config.yaml
vocab_size: 8192
activation: "squared_relu"
lr_head: 0.0106
final_lr_fraction: 0.0
seq_len: 512
doc_mask: true
train_tokens: 780400000
MLP neurons of a small language model. Each row is named by its layer, matrix (up: input weights) and neuron, and shows model dimensions 160-287. Each number is 128 + 32 x the weight over its row's rms, rounded and kept within 0 to 255. Numbers have three digits each.
After each neuron's rows, "fires on" lists the tokens most often at its 100 highest values on Wikipedia text that the model never trained on.

L9.up591:097078164139154142152069078123099130122051138096134112106164101186133101142145063136189105121159145126079116105139108116168098156088163187150175114127104133113121105091159141103152214148178166162129075090205144179104121148138153136128116150169142081119128119148116163100084127109111119117121118178102186107185106157148115108080123095172161165142104171180054146181114142161140097100132
fires on: "9", "6", "2", "K", "7", "8"

L5.up451:050163052146078103144198102089185098044113147100132175152137143140095144149140148095087116158104120156156141135094096148137146137149117127122147059132079161159145108156087054124168097127138125089114139131102074112117112109172126104193101128135164073104109140096133144094071108111132165101068123143155102138130155168142212129164072188110094079096126142100126086102167101086110093062128
fires on: "s", "zu", "ic", "ch"

L9.up790:117137111126095095104098103150145121133091207065174139105142079135134098151152140123156109092120147097137131146146114095158143096169130142073140172105141136117115151170140107129154128165106092105111180143112124120127164139049175203096149097119150101176167139132114114157158133085160105128189112127208157081103090148097101155072118187092135127176096075095143157111145153146138152081094
fires on: "-", ".", " |", " –", "7", "·"

L6.up375:133156139121101151091060112123084129131138135117150078094129090148154121141135107135147110093117139184092143143107086135151141150091136117174066112086129120175135097101207149122119094158186126083090129131155150108183120135161172099133096096153164131147112117130083153155191121129138149165124108085050158158114071117097118112129088129155106198101154113121119095108110065172141071134127
fires on: " the", "e", "o"

L2.up334:169127084150148092120135134140132148160115131132181103126096086164113172148112103081101154168153132144101180144081122119098125147125121151113128127106067161110123141189074078148169141133109060109147168110134145130105152163116109112075097134137081168100054136072119165102115091130165173121105153128112099129162177113119088102077099164200092173124092109169122118143089148070142140105096
fires on: "n", "me", "ke", "ul", "e", "k"

L7.up756:119155103085156131100083052144152146088146123087132139139055105160095164120126090050062138082115115089161109116124097141081174137159108107136173102081092159106088138198085079168147038141123075131171127115124150063142132086152110114123226094142152128091153082160145096105169086067155112120131134145129157138142117178094082134133146153122177140179117136137165061111114148141093147159138
fires on: " ", "el", ":", "in", "-"

L7.up77:178129090118149126131177115171130155094127053138098151103107116079103136083122195130067089135143143142161087085116141162132063162156157167121149175157121109138196174117141081110059158117130109094115186166154141212055097151111106134119158127132143111161131107135115134149161127148055189148176096151099128133108158174121183159168164197173095099144209091157131146092114127131117100125147
fires on: " with", " and", " was", " of", " by", ","

L2.up749:085136148143130116189145110151163204138091105139128154163190088100111120142092215119080127128190137174099116136140126145117130155133150163096109098122147133133168091096157177077096110084136101096139242146124138110112155139127131123133152109167177160168087121163137099087207128067122154116205122119102117130134101088105137125095099104144163181139118109115118121150116156197125136162101
fires on: "tra", "t", ":", "J", "v"

L2.up376:136115091124150122221121148153137114109097118138119101130096133118106102160146164152113121127145169097156127168117164126125132116124106115126147124150128079175151090055143149093105130109140178118160112194123115150084123098049152142100118116156119120076086174126140108152129097116194140128078114096189136188119100107148104085138099138172141146054125156139064099146079170121144151161090
fires on: "ed", "k", "s", " of", "ing", "g"

L8.up404:133157066184142124136103147110113152124137134141122177053091178151120173080113150149102130116129106135137148157123116196145162083122139113131127184167151157173164117084102115095134083081151082112127105148109147113152139094128115124056110153143148099102128192082089135078141117142142151169091169135209124103176136117086101058098089178124115120132175102212137175111133112194107069142095
fires on: "\n", "s", " Goals"

L2.up962:104133106124122193149155174104078131116132150191142122094106155121171177110076093094105158122106123130084169177107113148136124179138132166142151114165121105174116127144155156147147140148149102096086144127076104064144163147153068168122124125100131120134115160146114113123160154187120137102153132121135169180120116086116109144104125229100166088177111119126129134099211154158109130080127
fires on: " he", "ir", "ad", "at"

L2.up146:048158043066092151143088103111150144177154138114079171134129215139126139085106135173130067164147177102103183165111088114139090115119091159112129154134107112180139134113178184165127077133162110143115128124174116117127142134143131153132054139125182119138145106165063079104118093187069116159122097149162152120097113100104154117115047111098142117141155124143112061107159101199074126141208
fires on: "s", "g", "lip", "d"

L8.up177:088143141140090080183121126160112140117134106100103159119103070117160117046152092093119122147107080179101081104157117124108095194166128124040142180098129088128111147107088178099118107160134149088186175148091110152125117081116139214127126116097123111159127154168079119227104098104110161123099115129134144109137121136111166174203108119114187128157117134111133118129138118187145083136135
fires on: ":", "9", "0", " J", "6", "1"

L6.up10:135172157122110135175138159164191162133128167118101115137158132110191165155099128145155133104158121182086166118142179138122164186127095089088101137119101149129116135109165111079191058091122093138194178094116111140130096145103119199131105143119190139155158183106140160107079080085170035101122147045104164116061098136154149131174144113131058114134150126111138154089122164109144067153131
fires on: " |", " and", ";", ",", "/"

L6.up449:105106130093146106140091111140116138096147115120151172190175088146150190152133133120161114122169137156106145143165182116164088105105080175115116149128113089088139155086118126135081146114167132108121098119109088111125169094168095150111122086149135153122146151220047078155202127149184167091095112159151135125140106111090166144119117183120094128086086112154137158146152151100075126153188
fires on: ":", " |"

L9.up74:101129081142131093160109101150147138146134132141142113130125128186117141142072126199189131132128126109109124113094149153069165112151152137127144147095105145106153107119103123100191160112117165175157142123079144106135182143094105147057158098125133199113129169106113125134079156063114097129136111161080114134127118165126178128093143117102051130097155133117082171144127141078064094125161
fires on: " and", " |"

L8.up54:144144123112156182132145122163163184174152114113090141147185081152116171160151129116058163120095068112125108084151110057093109085111142134083190147099108128103090069128123057211099108111129135129117144123188159124076085112115077151206108066106165166067082129107096144116151133119138110141133112117120127159143124180130090164157178154136141104121159139163083099134152141155145155159158
fires on: " ", "0", " (", ":", "7"

L8.up190:069132098118115156138118141130159174135080132123085162145161112129136140149128084135172029110088125113107112109088079107161149136088127198111146188135096123170160155149088142133140090140100163112128177199123150133173183178085105138176097091090075104126159111092117137183074197108080118149121144068209167110082122125141125083212140158085164114155138134105105133107127157203109075077112
fires on: " Ch", "c", "ch", "f", "s", "d"

L6.up81:140165173114115023046147113149101184179155144095081120135062128071148124189136094107084078145122102145125131128108132177084118128130077145119132153074162063178177143122123107140201125179168110131168130127096113065113124120127105130083096093108142126097134171104154085149109107104091162102110136108097111157187107107146147148113086130143120123136155082164157137171130150168137032127148
fires on: "1", "8", " (", "9", " daughter", " W"

L2.up974:147104124158158122151098133121126163138067078151173137092110137152109191109125107161142133196118162122113140209098145122158137104128085149084121119127112154116196132119098134042125137120180182117087125133121147161099103038135106172098157146107130101073167167143129090109177058156190123176144105115148093163071123144162135118186052203144093118172092114093131147100151133134100077190140
fires on: "s", "'", " also"

L9.up559:112128091108133115155130158143154181120123159107177149053112104136130144180128169142133145117083137072124093174085043153131139134123081137074090182106111150176130122149089134059155140097184172155137141110170122200156127085090111098133120097062098084131146166085118121134150096194159057160137137150159112074096055141115143221109114144129119148132138172155111133144138163115122180133145
fires on: " |", ",", " (", " wife", " –"

L7.up377:112142174187168108128152069156047161134102197117143142186100127153139100083133099121105156128121189136126111100135157126046107157079209098141180119147115148094105100110065104192124073115147120150123183097131108122110134111102122158088093138108155107154099130132158108110085128059093168110132155123120121137121121096173131126150164114076089168110127106189129093178115162139086100182116
fires on: " ", " (", "ev", "on"

L2.up797:157142133144106155104136068097145130153116119140112107091124111184133104072118070036111155093162133116109156155046154088146144162162109173125099110032091141154114099133097067151125130157163164110181131141119138157134117103071102132091155153135136148128130145139100105052156178072082168068162196128173114086090107141090095092181131128087127142134164146140124124117126130083101067093116
fires on: "e", "y", "ed", "is", "en", "er"

L2.up483:180121154130180093104136098104128167117075075097097123157166104135141095123089115139125077126113081113076155162070121132198134151133168149078170142148111132071139134121198095112107119188139119116115072149167122142143085068089158113114060144161151138140167089131137154147139080114162122059130107176151172211095105211174107158136160160089139151189105108176126129131130099121100105104070
fires on: "o", "7", "i", "9"

L8.up967:126086146131137148092183086094124122123139136120201154073103095159110117158090108142068124160170181134127158102151149159087174147129074155154108136132088123117093142188130158148128135106199085068140116124165094189196156109094126158188100113110147148158097138100129116150171121139153186131159121142142106134141177157136094170193128191121143179114167142108133161117072124143169107186169
fires on: " ", ":", "ul", "-", "4"

L7.up98:090136164121150159111164143161197152138147127113140103137132131139135080127104145131106074150083154145122149174132129078116170171124179119162157105098128145129163154169138096131171153153122117119120126128143122132120112084116138113117127119133189139216213107125185110141135097113114094167174108093135197146096119096170127182070037193123088095213094149090039168113097109129128078171113
fires on: ".", "\n", " |", ",", ";", " and"

L8.up937:132091172080146127077144144133114131145124127119121135157112069099091165150090085119072122122142147111117103190100184124153126067146138092123082074102110135137186156124116121127098137085170107158124200126073145084111189128140112111169098097147135129159108093114098177109155137172082116140098180081136066115127040123179151166142163152077128202099101170116127160133130110122146135141118
fires on: " In", "ob", " con", "In", "ad"

L6.up814:087144080158127058134107152088101155186175046087140135112152099115147143115102117138178109158150087070057117129121143124099167135117135144066160187155099097144131070126142139077161111104107161107137154114123103150133159204167162140079138160176109117173100154140111126088154161158131136086143152113126146107120124159079126158111137138148079132145119102127137144169139131102146165166096
fires on: ",", " and", "\"", " (", " |"

L7.up287:129191183087104134116153155136130153169165126095142124087145102124152107094102195076120118160118119152108122099122128116108108117082140078157027119134107159138182178106138152167161135207143074105181164130120156090134151139068128150163075171119167154137115136118135139115182163083181172079056178137189112164158064141075109145124092129144178084143117127106174121069104180192147102145180
fires on: "8", "9", "6", "7", "5", "il"

L2.up1043:156164165157063109158132118081157124098136126137162158121141115183095070129128104114090109138086121155092147162097167127138150117098122156085115073100117177141137089144156112061109098144192145131101159121140146147126097062160145135128129112166123103156117087067129149041162092133095140103107154062087130174116135093129156141144087144101123149149068126105067089137113150092122094128136
fires on: "s", "e", "y"

L9.up1117:099085151115147083120108135076098136097140170083164147099116104130146117062140096120132142136126133138082131172150125124129145160167117108117151127067030181124149104182185158142150165170148103102144141202141165216156149153135116115202163090208150143209148200126156121179123139149168068121152096136122160058156160146113161194141156158113148121131123167113078104152126089151164168162099
fires on: " ", " un"

L8.up1277:144086128080152142113112076099142123113097172104155122167089072147121144149152092133084107088083104166183124133132125088071137090085126127110073082116133182134106143141109120140113142118152109128084070199176143155086112129108073170178217135103143112087109143173121142134164098103151132128101138117113114140134092151096050143120078176184102121126122159154149134096077127111075074125123
fires on: " of", " Mol", ":", " ", " Bas"

L8.up724:076068171142112131107109166124140115153063190068089120101104121100138116109119128143079088127110110125111136125143124090191148106075131148173064074088128180024147137091138168137139148167126146153166108145129086123138173126090132120127155096146087115079111115173147095136126117120110126079100154092116140103159159148099095161132107195133114119113188122149128125103114205172122084090152
fires on: "7", "4", "1", "3", "6"

L9.up1191:116143068094138119139100120150158136090069099114188108154160081153167113162145214110171141087133124133170125125165140176151121096151084133117142097084114167123130131096096135105064147106121123105081099098107173142110191111159075186145169102092111114127139143152118107143147117109105163122132060092150088130132099105134126142115135135130134149181105130130212099156124142138127130159165
fires on: ",", " |", " ", ":", "M"

L8.up175:084158132170115155051167161180101136124140094050123158132105129090177160095084134135094057147151131121170136110134139096134134166156087090112128163137144128114116155168154105103030131105049110161108149171120154124102078197082123120105118145136112114148135091103160164096142105170106095118083145105109118151146164166108150135046144122188173134163188035137138131141134173081060135071150
fires on: "0", ",", "2", " and", "f", "5"

L6.up963:120113153125128113168102122125098107147132100119135124054108099081083154094102167190120060133135180150110103114106062061076101126160120088122156159087174169109144160136138138071149088137160123159142122130052124143127096089132075162095104123106113166106192186068116160125130113130138156116086117137153156134103159134108142151160156168108155100203153110119053161120134131135128081125061
fires on: "'", " the", "s", " their", " |"

L8.up1210:092134135137172088183056135064217138106056164152109092143181142129175193149086102095115087122126117138118141097144111141178119129116134150094160156108092140110164139179159147101058161168153137188063097097150081171114119102109160129112135155172095155146164149119121128181105076144153093154169172120139102153190130151064127151118169155199116121104164112192104156104121136136170109119168
fires on: "8", "9", "1", "4", "3", "5"

L9.up1105:109062225138126122152126096127121126098107204146062152154142160114100085114138060130124128155059203163117138170157119142111115171065134166134089154076084105138105174099106100120135133120129136067101145104141072128122135131163072174095080188163110103176067141130129103116134120118099167128127110109141121108070111135124109167105178152095097094120132093107147095132105129112082152155144
fires on: " ", " ("